config.toml
d_mlp = 1536
norm_eps = 1e-05
beta1 = 0.9
schedule = "wsd"
MLP neurons of a small language model. Each row is named by its layer, matrix (up: input weights; down: output weights) and neuron, and shows model dimensions 0-191. Each number is 500 + 25 x the weight over its row's rms, rounded and kept within 0 to 999. Numbers have three digits each.
After each neuron's rows, "fires on" lists the tokens most often at its 100 highest values on Wikipedia text that the model never trained on. A number after a token or word is its count.

L2.up680:507478515534514495518541484501521477459526517485488560500505492483506497533485464496490534516478476473519474484490487508532551510474501509495517528484509511540495458516517494505509496519487496499484503546544506481510496467509469502537501547501466450512524478495503507553484530490478456501482521526477467518548501511411533500507541465488520482472488472502493500516468513526506530517527510493558528496515540494498485500489488518485506513512502520504487496505491504495497492477467508514495489501521494511519509499485502489500529492448501494500480462520478491521523510495481555549
L2.down680:491487494488502546572544524545494531503460493498472458501478541513467484487498565518482493523523482514491477528496488491504444464507467505531505513480521472462475509471460498493482517511511511497489517435488473528504506482467472511481506489504523519526489515496484500468511512490520526471498454498490530472504509549528503494534488488497510532518518531501548479484483475484501473482463511500494497521484470523500539493524481539504498480477505486487508485496501488525512504566531496512533481468506492484495492511487478491487419507519474481467521506504500544507492528500477527461
fires on: "ild" 15, " rest" 13, "eal" 12, " comple" 12, " north" 11, "_" 9

L2.up1212:476446538507505491487531483496486507509484481514507525538511486482534489463529470498519508455472497493542470516485495479555526508429496524483443496499491498479548497500476514490488544509495500510509504526534509482481495580492540498513496511477448488483545474484484513507469517494472478545507491497444509533541509591449513506501482490511503518475492558475494499512496447533516514495510531467537543491489535518496497465492513498491458499479504561477488515519511463509535476493487476519451527508521519508511512507499502476531493477499481515500487464513467515489537488485490505529
L2.down1212:464497488563514515490497481538517548489498486485533475482485518497501514522514533513465485525541468519477457467552476521453487503557504495498512537513544466530467506460492507501467510542485503484466489515465511437508490446494481495476491496466542519529470510489527498505524500534513507506491488493482467456478483501541526524502539511492527520516471462500506489503493500451508515547462489512492483486485476478507495466505485484539523463495504462519500519509499512470478531559476501483548495497526517495486498494524500531490454499520518521491525487508497474486513517530492557450
fires on: "ator" 26, "ered" 19, " but" 15, "riend" 13, " Per" 8

L2.up1278:536485488518490498487492469474486503526496532519501495525509518492491514453480448519496474463495498511469522472476490482457521499517508505519428529519486494533482467510503500464460476467507536476561501493498494507506484493491502537509515546490500542507549505544485514523538526555466494478490473463486509473497498456557536518474514500524482479466506524476508524471529503527534525474460489509496566499478525534498490477533542438520495472524508469528496489526522514498472499489452541490542482511486498514505477525488489519491481499459497518485514537501522495496530457510470476493
L2.down1278:493493530470515497483494540546489497583484523519517489502497465484512468532516485462516523504521533501532513508506508508493497501512528460525533506479479483468523499482548482502537504535524502495495517494490449521505494523523468470539532476503484460518449485492485481466442516504502508527487559493528534517511498511428490491488499513470549498490451463499496476541473480483496483502526467505507437511515522499495534504476516502553509561448480485472524495458492511494502524498522473496455533492474501507482564495470528463474521527505469479514523500464546506486464513482526475528
fires on: "ery" 19, " last" 16, "line" 12, "ments" 10, "omb" 7

L2.up1061:514517522487492503528543520506522465506517493468500517519483458507508519478430494475518535498523506509472530500509483501461493505566460493485509465518497577495532495532504497497479445503525467491491502509483499500495500513498529513445460476489494512521507495486506469511510484513475475502496504549440487501513468501547522473501478510496484501514496538575500487538489490500483469525472470500502524515486501538497505503497493477490495501476522509469495497535510476494507499469513503492486478471509502473494508450489503513481478484492465502490459513529506509524467494483537519536
L2.down1061:499484516486489496580444456503518547459516521486474486510501528473505438540537540520506481496485452499499485499508473504503504522461521495494500477535502445516472468468468481493527548503511510479517456486490496502525467484515433495504570493494481485504487503511547500501507489484505524511490523501555488534482506499469483468513495485475533513458481445522530482479491534457520520482509509512513479495486535524517507462483544511526532504513502482517483505523512530533483521560473531477546514490461510502497514543469527498541493542520541499505544493480490473538495478502490540464
fires on: "ph" 36, "ox" 20, "of" 17, "own" 7, "view" 6

L2.up1202:486501539524525485504507539494453472497500510507524518478490469497497525554511481498499451490494516510514523516514511456513525550597527511481501518474498531482520519492451524521476473507444462515529478507546496502508507483523520476448493518502518498509531473504485549474548489505477480488492478491469496490487506483513488507456495502482486453498513548472503532498497501451502533483534476512512470506462491511507511506498467514544516506493478478511461477511510481500468509489472460477522474507451493494504498461454480486525520472511561483500462486497508516495506484518495533510
L2.down1202:494475484541501523512506468470523482508500474528446504517501493479508491479503531511494513499512505532516468527521515528509470461484516483509500490507506474500514477505528484515517501480537538527494497491484510467488499485478470532531520460473477479538489514499479488513456485508509522487500492485543478500525463440483453473540511528482528503509512439509489500523468547476523489553492486472525533519510515459486506477538549527490461472501495494454535511518520481509518502503538497512488538484541496510509534547507520508490458505493490498477527508506507479462471505514492499498
fires on: "ll" 19, "ablished" 18, "duc" 18, " began" 12, "icip" 10

L2.up661:503499533458484495488473486498492470478503467484505540480475496490485501507465536493464504536465498495483526486492518538446492502551493477489511469495517562549473476509503476491472458493452481516492508488507500516549498463536502502509476483486551489525480505496484472498552491488512475491486497487509508505470485469568451479476481518488499488530482459490499510495501541481516471530528475536439441507539466495516507504476484494527504501517441508499499499501523536502484499511519424520527488495449500485514505488500497499510521508452495483486478511513517486499465494503486537518
L2.down661:516505500492519504525473531519511517520446469500453471481486524510493463504506481486523530489484484503491489487472507471521527482485472508494502506518495461444487542507520480463540470480505517528442532469490490396501500495506471511505528470533488494513507547490485508496477461519489527477504471515508493497518503527495483501532518487510541497505506513518490450525532531550493474459511521481546526496436490513486500523509507541512510489422510540456521476487513497490523481515518558487481484476483434518514506480520483499487493537507546515529486502466526522528482501495510462502
fires on: "^{" 23, "ference" 16, " World" 12, "aid" 10, "_" 9

L2.up674:485478524507514494488498468489418509512533504500503503520433483455463469480488497482493536469496506519488508452523505476500525488523485502515483490482496489457441514523544525505475516494503521505524498479529481488481498472510492519482466486473485448526535520540489487499518485487473521512505494534508569445496493536554440547490496502508487520510499528540487522493485468510502525508451458537507573513502520492519515455532518512494476492517502486536483473524505542490547479468483485573506494501500510483498509509500529496540499503545510535510518509472506479518488486481507503487
L2.down674:504515483502485510467540562527526529466456499529508505477553516497467517510510497499517511491530491482544517532506509454519487548476498422530502494512490485486545509497514544465499481460526501551508490516513498590445474482496488477494519504502498524542524461518458478468490503514481481482513533496469549498461502490481544506518477493495491523510465462495523464511482531543535494486533456494517471482494505512495478510444494521505514500450517508471540517501500489522483508496470491488494486491468553511536508537474483495515504520527477462500498499507473548497517483483511492508
fires on: "ars" 23, " success" 19, " election" 13, "levision" 10, " act" 9, " position" 8

L2.up1205:509532523477496489487467478506571523557523499490519462481446509502494498504512543499499494479505500523498530478512515481437499505574511516531521547500494451512511506497488500570496508504534510487511510477495498515486492522499492518473493530464495516494515530507519502499519509489510563502520477509522540536502489517496555537503515504526465456501504509541502504467525452477462565480469466488511469516495465515491490462512536475471507485508516515522511558511514515502518499537513602544472465517495506503483499500500503486491518512506509486492514482505540504504494511494516489502
L2.down1205:533495437493525518511531527441485452476471521506506527543499494518479461461488470491496506503471558502520487514482489498521447496497508483462475460509499491506504522540541460464504502524460505514531485514526492493477505520518493504528501485517501473490487440534479491480443495506475493468512521507509528507485487425510495482471476469524487567500508530486515510548501546542525497490534481533512539481562507467492495535477486492536488536461474505487478496471504464502501478468517472476463548500531475521508522507502486489478502486441517453505439534486510504471493498515573539539
fires on: " gr" 35, " stand" 17, "wards" 15, "int" 7, " century" 6

L2.up571:470477536472530511550484514501492518569504494500459500493476505525494471480453499497540509504538519486504497470495483487482475511494499505475514484521498532522476530494532485538505522488511451535496505511518522502516489446518499493502482480490496523481517509517538502531497461510534516520512487520470491443518511494553489514524442474480489544518505529534497477514486468524424481519492520477520532511502506494499491522536524481505522505480527502481543529461489502504502500517534575509478504471520502476491505521533491520467463485522472498514509542495472507498482481517542509499
L2.down571:505538488478476478496492503471515462444557515485550489510534468475458517511502515540487517489475457517488504476534491516493488493508479477494488484503513517487494479482498515520504501511466523483486486516512498488515493505503513474483500553474534498520496493543542471464512524492503470508462543498520479510476510498502500490506512509525472516501571493503537527475506493476530538502470511519512496453471515490504470514482471499507418470542512499516481502547489522451471502472520476496494526521449547485543480493507516503534492515479555514502485522490533502489548474461469546498
fires on: " By" 15, "wn" 13, "ming" 11, "aly" 11, "rough" 9

L2.up1391:476519514472501499505470488511515501478530485501480484448374496518493494532491529529525511478462504516521490516504501496517547527458490510479532524505506461494517522473478486532543571459544492524493502516540526502501502481494515521497479466495518523488495502554490509511498470459526513497509477449494461499513521457441547521511488471513499477495476512441518503472487485522457507491480516492525450483481487495513471479514516517501487517487517525506544473490497487513478481508498518493473526499444511510484482530510509472496493505504476455510525492501527523502503522492473454543
L2.down1391:505507471508522525457532537485501525479508496482568521520536511509524521477533493479475499507524514530495502494522498497493498445522520467514474515494506485489514501522525528545449466482501491456490520467479528468498498511516532475531489552523510492503475489453492496483522531472471474469470540510490499470478490472555498484474528530492489468503494518537458521493459506459520508491515505514482487521465471521493486507487489494515472486538529467510472494525493492470507511412555486527531484508532493489511510480488537499493528498481506545503490471516470522543542473493530517438
fires on: " name" 34, "eded" 17, " World" 16, " song" 13, " By" 11, "inning" 9

L2.up786:496504538470513505493487503498485508526455431497518522500451517495493489504496587476507553495495516507500570454487505557471464484510521508497567536508511542465498496476521489510512529498491466510478516512487499505528479514502505511497466460477517501527473533487499468470507493457534518494506509506485514502484476532551518501503485523528496560499533525546512518546521500487429493518495484498485486512493444501509509492486506527511505518527522530482498525479514504510567481548543510532471521484507509496504503505507497519462502503536498495503499503491501510494467515462515520488
L2.down786:522516438495487505464513506485480511443528517490497465479539489533493531512496463530493484467496452514487451512511458484487505515504495480472426474487517467463460506486460508527508489532513507505510453512499504469506488519521526487459506536502514482488511457493504539530542460493522506485494518529498463502500512469564522520500507491535478426499539499481473477476515533506499541481485556500494490491465519431480488530477488506509453482496498540524469468498504493486495516468487505504508474527465515458490462520534505532496498497488534511508445519486519484539518521535471538529
fires on: " By" 14, "ming" 12, " home" 11, "wn" 10, " information" 10, "istor" 8

L2.up1481:484494492508505493523507497488465504492469534507473507532548484501492500502535467494496441535520516491499507472471509483554493512465487500501499509480465461509484501532500509498495494514467472501496501513478508475478517486449540500522543469497519510477529476420518541536466501499468497473482505505483459516499528528437410509498483473460492540485508519496487517489503493506533513493500523474514488522499562496479508515508465494528520479501534490490484513500488504499514498529463488483496476495522476517503506540519488494526505531483507524498499530520493478473521492528502466493
L2.down1481:505490491528504505543533484472514513511541466548555566493501486469506502511498481497516560503437479485457536480508504515486480505537520527499512534474506542479528456482496509481531471488524525481490465519504476541520491503501503489505492481465503483490503501518471459454515525541537549481500523489529497501499466443484502491472519514478537502524528519464529520492478461502473474502494492506501519458491471498534482499514464492496500500513497495509458510486474500472464512421508457513508529517498551517491496512473521483509445505517452475491547492534551504459495533520536455534
fires on: "ward" 43, " end" 11, "urs" 8, "field" 7, " include" 7, "ected" 5

L2.up309:500463490501508487464494484518519531471527502493481560486524504493497513471493506490548506496476516478486479510502495496505492511539499495486556586499494448483453524483466492521501486444506502529461492496488519471484489484533513507472504513534527498536485536448517487503513468473497506480521515464508503537537522497480492573493508476464498508482496533474498494480454491519418499516528541468517501499518543559471487495504539526487512503508496466502459444471498507517523502493501532551500552489464505495500484494505480484448507500490505483503486472526538537492486504470474488507
L2.down309:520479504503500498483487487501523501484522488492498484517509483492515497492546525534481505517507494519528511480503505522500537507479472482525471487505488479455520457501516533490477513471537492503520578473517489415510526518504517473505490528465498477517497508505546500488479510450501494472477450500473460482506456513491478495524507522540530530499559506518497483506502507523491506492476508452516502482486456505450555524495433537549514457484496483470535522496459475520543454501519489506476524518499497509501489467562524517513487510501499518496518514502519431496513471520510486508
fires on: "up" 40, "ography" 13, "imes" 12, "ink" 7

L2.up1490:484491492533485523536507544538506417477494542563542496556509480516493510446504467500504467474509518489486488525503499523524457457466489516491520451501479433489539455478488494496471464502487480468528488491480471511458510525483485497480520514533497551500514530464495486499483521511509502491503541519482487491463502484456525486480520497506499515487511500488477487479506510468524468496480498518513519481487513475475479533496518516511472529487505490510495506511470482483522509487475528477503509508533499481504494487489494466545519484458476545508500531496488478511507502502542474421
L2.down1490:503540503549538459529487439491479548497534462478521525477472474456473512548496507502458475508525443526520507476542493514432533518520520488526481536519484513489495485537475514518543532505474499448526517518494492529473467485521461495510542516486495500468504448493515539541527468490518486516483436473510462506535531514497495514521503486491484488514514474518507546500491479486475502529516476442463517521517513506511504453481505512494538470495511524535522515481541501508519489535513499472514571484503492547487522510514479527489478505514500518505536513483464486451489492485537518526
fires on: "ets" 21, " company" 18, "ished" 16, "ering" 11, " like" 9, "ship" 8

L2.up421:517509483530497519551450514492496501522485510515490487531495526501492470491496481525499475525498488484472478439481504499487498462497509495513484556482492481501509514493512488464493494515488524519515502501493492474483498439494497506488530530524519482524516499528533500523522509536504506480521506516519509415530499459522462511469497502500509526483489474510476504487494517496518502486493497499485477510545517496485493515504494496491517452549476439526452521473492491506498518473529519488576506495450489494490486490501458501615441529434478480499501525492508480500536478520482508490
L2.down421:502511522515494502461497487528501469503532519528492483502517500490493466527514468464501501531490499501530529505505533475547483553502520474522491458507459506457522448547518529476497471475504504481509474520501539493461498517525489491531459503499482519497479484494480504479454511516442456546455434511506458532479469508411499515447461563462480525504521500504524501480479478505512496503516509490510585494511521528494516466470513528500547540472523505475508508532496528507502476513516507492440495477529529519524528502474494474486563490501434496514508513508504480508469492495511486503
fires on: " show" 16, ".." 13, "omin" 13, "iber" 12, "reen" 12, "ib" 9

L2.up750:509501508502518501491523546512453478495497495497542543514540489505502492527504498488494498473497492503532534523522493505502475511480505529484491514512490508508563505468513493491501503535458474522558488520535483531512489542495489458471480520497478476530508498451490464476495526478521503547502484516508506505509500536444579495490504491491507491494515514448488492527536509502416527490541463511531475517465480513511510552471492524502499519522477506524488457490479498499511491469441498474464528532503497481486504492481485458479510491505526500496444510514493550493486490461497499508
L2.down750:513510521477453516478496486482548508498553537476471495490442499480513529489503499491498508500490520523467431510497465485501508470498507492523501525483521498527473480528453527518486518488520514507510511525478500472497500469503549562472516491497518526510494517553493536496512472522517490517479512473490473505473475525480442501518517519526465514516482472534543509485503477463511495541480476492431507529531549472521512492561509481497469497521527443481500531514492510490497485502535505526565482482517466495507454534510503555518510473479489527497529554474482465506493495435507522491
fires on: "ued" 21, "ording" 18, " near" 12, " tri" 9, "ont" 9, "enn" 8

L2.up542:517486500485510499523471466519500494501504541515513570543463491494499524536530521493484483492513497491498508546504480530455480504545498473471470504473500505523486528469503531447487493511493491480494499516510472479505497525511500483499506427440507496485506496522494471524507521511494501533477468484544543442505489511426501515518519510488523479492505443528493495509488505547516540481521504496514508503504531511492499537490550469492478484554535520523474514508493487488500495501460498487499548502503489515504500517502527500434511463535469500501460512532501497483482493488475525533
L2.down542:512525492454492530527499497495514493466463465472485505515540480505549552479483491523520493504491506550484540516539510509531502471438508495533512504497495498461495494537524548514496462501500497528505511485481534458502511488490505501497505554499476498517522492515475494500513517526532512469515534496454498533514519512572442502434469506510482559503527548501499472539457480489531485491491475488500511517477469525474545491541507517483485495530495493471493519484495501480513498490522509533497458521454488510530478500514499465494491501446553497521515502488509459510543506505523474504
fires on: "way" 24, "ology" 17, " trans" 16, " Col" 12, "|---|---|\n" 9, " head" 6

L2.up799:467477545498514510547503506523499536530524477506503505518437481475528499512524530469501516498463498482504517503491521564472529462540510495482531543502487536541484472486459497524490487505484489496534492549473494495521488529534493481480523525509439485522520526567504516509559495500516496508505497533470494543490506533462492520489488490513503527506498456547511477546494510488437528490534502491533541485494462534502487501488502508503506508519483519546514542468483469487509497506478578478514531521529499496494516489497524490502523448469511534516500490509502510494486509477538507532
L2.down799:485552468525487492506553480521481484463512502477473467504525479495462491481484520532483506522525481541518459464499527493473500498503480476497456506504478469454481489557510529517520474518485519528492508465512512451461511525498518535502509541522510523505468495480496519499470503500520515488488421493516483473537522484507465477487518521530461491511539460483500514489464518492568504492512525494457487514505540458492540526479505498473435475491516482501522488477509521495500500501511452536479515445508472475559464513532468492504483474464495504498508512491465466457509462505485447521
fires on: " However" 14, "ific" 11, " acc" 11, "ve" 10, " did" 8, "eded" 8

L2.up1201:476505489528504512505502494509479475446443494498444523519536488489483484473533489518499517477486529448529473483508499493508496474420483495509523493477510451511496516464513497460496504516492474468519494548523502504449491529496522473508544497508509497483551500494464515540480518503500534479504518500496477517516480504411459494510509453499498533476483474510485533516483501518515502489516493477528474499524538502493467518511498479514498519538508516472486503496508492519457491491475504506487515485486489514522494528488488460498491525524500507488478495490488462513520494490497504468
L2.down1201:479490463507487486555530462479517454504530507549487463522510500487507529554462485508517477522514479488487507491488517518520505474525512510474482528537503511493492527454530505526525489468499484516475502503463512509545489471501465530501477502487525503524478458510501543487518517491498460497516457493477512456505513505528519522479482523515514492507555520456519492482484502472516506524462502532501505510487515480511510479494485479511512480493476483511471475494499531479477519485503492472535460540510515484483513498488469547529535494519491516504493469503538481500514536529488492483
fires on: " Gu" 24, " However" 15, " did" 13, " report" 13, "clud" 7, " born" 7

L2.up1035:508541530497516494519494515527502482419502496513505515452470494502505532533558495521500520473490471489491510465507506514542503515441506508528518501471504531480509500481494500510503505506432461502538516493543527517496490518496479470535497534483514481500491471526508511521502547514510472499493501467562455519512498490421453478500481490514512444498532463475506526481538513494477531510474485494503425493541490488513467547455476461499507521503460492502524492478495519511487495522490527457477474526492497495514498487473512480560504515439477458517485465527491503487505516531482508511
L2.down1035:503478459505522508546478496516523523582450500494471515557503507483475507476475489478532503534471525524485478526503514471498517463497508533481485529555476459512472516505513476532514486544512483482488502525525507498544537506463500516495500486549495507482504480485432507503513489502460511547539441511479558504509491486557510524479491474514486535515495541507503502535512484490471469489516484475511524485503477505497492474578474494461509546501476513507472511512498496478495486512502502492535457468484478471490489529534495528502499481530490541470516493510464514489506520487504497473
fires on: "ail" 47, "ress" 29, " larg" 8, " group" 5

L2.up633:479476541491523522494478491547545521460489517542505507515505506500471505480473466506495494524472524526505496458503489537478497508508477478479466429469508472553504470476462536515496447536510496466471508479480541479499523511534489471514522495501507513527541480510518492480508469524527507542500463511495496482530508525494490503489532558495523481550483503535528522500454499505511513524525487560485489494505498506542519456497496487482500495475482480504464495542464477507471483495491497520542508505489452495499495504480535496509508490527499535530478487538532484522470483506546481491
L2.down633:513498482477476498436480475503492458487499485491512519510503478503515488531479527511513502490520479485532529480519488504539503497478560532553530530530483461498496505514520498503530557446504505499509518511504521537499505494488500496516537493507541467493502495496483522469510516514482493487547486444483471471478479522465499484545477479550478487479533476464516500476491444480513477503486435504530488506488491532516523512538488519543537490520495466526505475498536527543548506475519535456484498519486511541488441500522502497491500518520543498491545519488460524497515472469448493496
fires on: "enn" 22, "ner" 19, ".S" 16, "ality" 12, "ave" 10, "ague" 7

L2.up1500:482502496517523481528511515499498486486484498486513474489536494494505451519486470515503492518479498486498462475497477526547508518494499519495466559491483512489535526513499480501477499486515482521512515512519510464492497534498464515504514501495524539510544452460526499551499527566492492475491511502502532434559500505425505501482508488514498469481505518477496518523525464510516516493474508495524488545512523509479479505479474496503514481523480520510451494529496497488494486502417488510513491490499502508500498472486455489561478523498515511493484507509495508504554498492452455503
L2.down1500:492472539502497517542521506480537462493530529499529553540466526470506508493537496500479499495492473469499539533498484483484466514508512496545485499540487539555509500538492483494513496462470519410535447545486504566473511483491534478516488492527468494441476498479519490477472515489460510495515518510483477490427490449494467511464517532471515513526487492517518474478478519472498490495508489516467500504523505523502520482540504502530478556492525451486491511504491526483483533507566498473530545510506538513508535521433504471483515476455505504508543522510504484491497523478532499499
fires on: "az" 28, "ward" 24, "ham" 18, "ide" 14, "field" 10, " iss" 6

L2.up391:513507451522507514484469534518490484488471532495513496533472487508486506431509447514482473516513501518485553512510497486542544496464500526482505498505475415503510479469473524489492454559522567502512518467546461499485506529522483502504515476524499519479518514493481534534472509507487506508509461476495518468536528474487528573469519489519511467481502477469506513509520505504527504481481516532530493483485540505487485494479528483540450504502525472500509487510503486504514489476446524494513454547490513498513493507531497467519527523496462501489511503502511467493519489503500465488
L2.down391:506487477525456486539541471514509523537559464510487513515531485488513479531488547465521551523523542540502520517510518538469473475537529483518521529508521472481528496513541503511525525470487494477539493543470510475492500479506481490523516499459471516520441453497520506486537493499482511494464499502462505506491435482482468499534476535499456535457520505510460457496462505529504456507498506490494506503501514492506509473510522498494548500494493536483476512475489532493498506483502548540502504470501543555490569519451484526509504490499456485544513491482518463536486495547511531482
fires on: " company" 23, " following" 14, " same" 14, "iven" 11, "der" 11, "eal" 8

L2.up1455:518519451514520513515485558503479518450515500541481486525491494505481504499534500526508477477510502483523500498490488484534495492385504506492499553488491460505530483477503505519517521486471507508525508496514512479500507521505452487504526532524500472510481487476499526518484555500521548530501493493546509433524543477477547494511514466504509428493501495448485488493518501503495506470465478499517428494486484506502492537470521490477481501508475480526504483460490495501491516478461515440522506497503487492483487503500477464475473496436493460516481474471522511486528487514472455514
L2.down1455:495477537484540529442543473531525471544528520492518504496477481473517550476499463477468518519498495510483498517490504479492485498535503522544497505471452493477509483529525491538497497546503467525501518476478518472458481509501525513531525446503499551499486525492495509492497472524483455500435464486462454506514431484472480514471513511524476540506529487494502521547491466490503510526531466502482494535499525502496503468508516486508530536532512492504503515511523528466508472494500489502468495488499535507516531519461507510504552464524492526493519507509537495464473480475555467504
fires on: " No" 23, " Cap" 17, "fess" 15, "ery" 15, " Art" 11, "On" 9

L2.up52:505508490511497501505527562531526455525483513500490501559551519544483515465533514490526520509524505489477573544489506507459440511517485523488494456499509467467495454502476508469543491559498493494498530485529482520474515517497495508524495479475474545503483473418505480468484505477514498514480487519507493476467500495507555508524521522502504555505544505536495497526512532482514503511529479474525514508497490459502481530497489493484521515459551540458465533512486498510537490517543506484478503488498505509494498490497520485528522515544504481499532525505482510512463510511512538474
L2.down52:485536508493496494459476522451538489488490507483486502493477480437550457506485486496495492515448484519453494482488504521542515463507500509490462506568477506572497530554507508500507527466478489453521492499467514462582488470484497483472508514517541529494497511538514497533580482508458514527515536494503503514505469511499484528487492479487493478496499481487481494470503507481484470505517531515458487475466485514505498497488541511520516495544457474531473482503483510475464512481511505549541513473435509497478486528474503525510497489512485518497477508498478503490507510530480547505
fires on: " All" 29, " such" 20, " cur" 7, "aus" 7, " One" 7

L2.up124:486488504544471528532489464540511520490520494507468520561533503504496466442513488511506475520452512482497485534476478500465434493496450502493513507518502465540505545497507504474508482496499533543466492516562490494489461498543489506524514490500522516492431540480522518555492520500487528497488528517539513493529525525538506503530515470499488550507508496485468505490468475487479500488523540466510530517473509510472472506524508526496524491485572502471466498524503504490522514514513554547506488496527485503508505538494491510549507485523495475519508507517496510504535455501472526475
L2.down124:495513517523495495503503508472504465506496505546435440484472465449526529556517487482493531482520497477453525469520491477506524488520487500495492511510471565472513459500471470460497447480472533474521549448529483502529506486511538502484521500476519455516531472536530498490487450491515469501479481503505510515509433522484430486510504529512534509511548486494536492507488492508516510502521495451491509491475466494503486476499453478549471506493474509490534505520512509494472501450520484517470534530523510520480519468521523494471494513505547517501532509528584470507476498493525473530
fires on: " ab" 28, "ces" 19, "cess" 14, "{" 12, "ages" 7, "ington" 7

L2.up1055:516505517507494478463521482490548455491483517481505541469519505502521494506509559507491538509462510457509474506477498519497536514428498511518546584475520477496453494544500484522501546459465518507480509518533518495494512492474505490536490519512526475503540455492510482508500493484485509488481508474522442514488493518418566467517489505551506511471488499472502510511507474518500483501510537470486445502503513522495486542452554527486515512546530534497462498532494521522497485479509528505472505489502496522502511510500519493494515544483479493487492464522485488516505486455454505530
L2.down1055:479489549512483519547504538457488545504477508525480496531470519491523490474520481487505507531499504478483515482536482458500488498523503552502465497486472523565518516426478511482502476532507505510480494467473475499535514503454538499505449485490516474476460524482472499479472550487465511543483507503483528498532516552513482510455507513509547482533427497497506506492502490496478484491511496530552506489483426499522481486510497543498525503470496483520467515520513473501500506509513467484503449490529503490499470498490513505499461484490476511511520503483541561489473521516519497484
fires on: "ress" 27, "ild" 26, ".\"" 14, "_" 9, " home" 9

L2.up1351:476540491477507494472466493522543552462474503486493498483532556490507493492536533470497515500522499478485522473484494543492482515466522562466565571496509514507494493512527478519531476495488482521529525508482505509524490528490467490485524523488507487499449499372519490521497487494516503445517502510523488494507495496420512531505531484476527525484503510422505494491510496511429520516513456504517466493490495516519494539487524523495519515510529503495467489470508511513494506519511518506463490500500497512527499529500519493521487516506531513497454460539477520515512513479452543517
L2.down1351:539456503507480503475494502452499469499539479543518487522459461525505524490480496537505548515432484488522484506506483481492479520513492454482467485443489523489490488483475492522472488489484488484458471501466504536477527514552564507565451512464517494505503531507493531520496503505438491534506480509494535510468485504524509498480466539561516469486516521508509510486480458544520536508470488497483491518475528475479461504485444475531524505501510512539508510551497522505468503479496491447508468481504506458473491491490526511479507504507514542519523502494528494498517500498511479497
fires on: " more" 28, " him" 23, " addition" 10, "ert" 10, "ind" 7

L2.up1089:521491490505479510534487490513471504477500552524491499487506504496477501521557445528493441494512488465485512479519485484535505510448515535498484506478507481473514508501497507496483515530452519526516503483478481500511522475490499530509535468485546479506526514477525515505497523524500465491508491506544504482503509502518511523477520470533490475495492489390481496441503492519518531463495496504515498501512544495504485509505492461526512460564510512468508466508481506507550492502465490533519541503518495523496494512489453522528500540478501507499485544498500501489574516545502461470
L2.down1089:503566473471469509485542532484512519501538435476486518489507490486503505492479502479497530529505545515511494530516476534484525438504477453477549521492504539446550538509482506492520493451542492524500527512508514478444501500509506506487524511459460501527486492514482477477479508536537478491465529496510483531525466542469511518486511491528482497530498507538551536556501463472486490508491491460481542512501523516494522488516492519537453506463511497483507521472492497463513520459520526508470480500538485519513533507547513499499475505534482468520466480499524468517473466476538492475
fires on: "ict" 41, "ized" 16, "iber" 13, "ces" 12, "ence" 5, "anguage" 4

L2.up522:504481500538527508502475516504476502490497512504535543486459496476489534508510495478494475500520517498495500479513507467527534503554524515489520518489505480466465472467489527491469483509483523484498509508575485498497521479518503501513483490507444485503501486496495508476503536469481504526486488500514521502464497541389539557473540536485525436485508498511518489495505494535506546487518485497529508503490516489506505500509473491489505508510492486523500529515506494505498498460479480475516444509520505491501499484487507466498528470512517518498477450480508498504534512507523527494
L2.down522:535511499485482507577497473469518517502473509513453487515488513500490492492492456471500508526529484526556495497533470510500447517487505523493523471461504501476526527518535510560468502520498495561511513527488504488496492513498502541519499455462531512516507526466514473470471482529507540486516500478495485520543529485510458505506529503523513548497449475530506484481497522502506468525517516447507509490521499492472515485516521528495493501489504494482498510527540476504497487507497501532455529474498459484486516519528519523504448516490504444490497498535472502497507495507487525483
fires on: "ple" 18, " side" 14, "ms" 12, "ollow" 11, "cer" 9

L2.up902:493525467498485516499499496488513449531567512490496447510449526499479477480459504506471485486483541520493518467487501471469465465532499504522474503503484462520512508522501514508473505491530506496497503483466484501488491493501516501493505498498537550488498506509471471507495512568523527504492503496501542497476489466612495486519463514512472492524514504569515514466493515498531493496453496495474458476492502507490508511527476443523520493508514471498518487514500485490466511497515523495539485493508477489471499507516498517485492500510471480492513555496506489481486479514526444474
L2.down902:502467561470509461502475482509498544515440504513518549507520460497497459495502468473532483502482464493510514508501500506494490541478474466495542485521504507508515473542525491458541500545451533528504477529520520536521501469480474491477541511513466467478533511521520499528479439469513459498471453499515478504492529511452476481501505489495518523491496448470500478541505511498498504515543531518527531533535491506502496486488493494497490532472458542528511505496504508496530523508530506493427493510486494510510513459471469463520516498465542494518522484490501496507477520489490486516
fires on: "rid" 21, " national" 12, " ar" 10, "ains" 8, " where" 7

L2.up145:473479475508486515479470489500464501474493499504487488539478523536522492403534468539537531473529502440488547511472502548473481505482473491496511494506494487488498555477529482457478519495530522519471493498433513471485524515518475533492522508523505529486487527497466486528544489524515488513509515499506505539500472477475496522481475473505475508481498482507513504512490516475457463482456525470507550466486521523488470442497546451504500506548525511452472514514497473509485499517502561550467481492522491507516510544495486507523470467462472475494520533445449457502513499506500487500
L2.down145:475519486467504532460494491465509500495505477508522496493561487538483490518458512487500464504508505546484462465475508536483543440523480532462482532526498503489440536502514515523480523528496509495490489493481526463485489505490529501532512561475508505538490470473468529535497523480518485491510516512535469530471497541548490486474495518513474478481554498488499496474469537451511516477497515491504496525502494474494549502474500470531483485480460514516484466491525516528503509479502464522543479555521495472507480474537490503518502528512566539498516470497492454483511517541479520488
fires on: "port" 35, " =\n\n" 34, " educ" 10, " there" 8, "lands" 7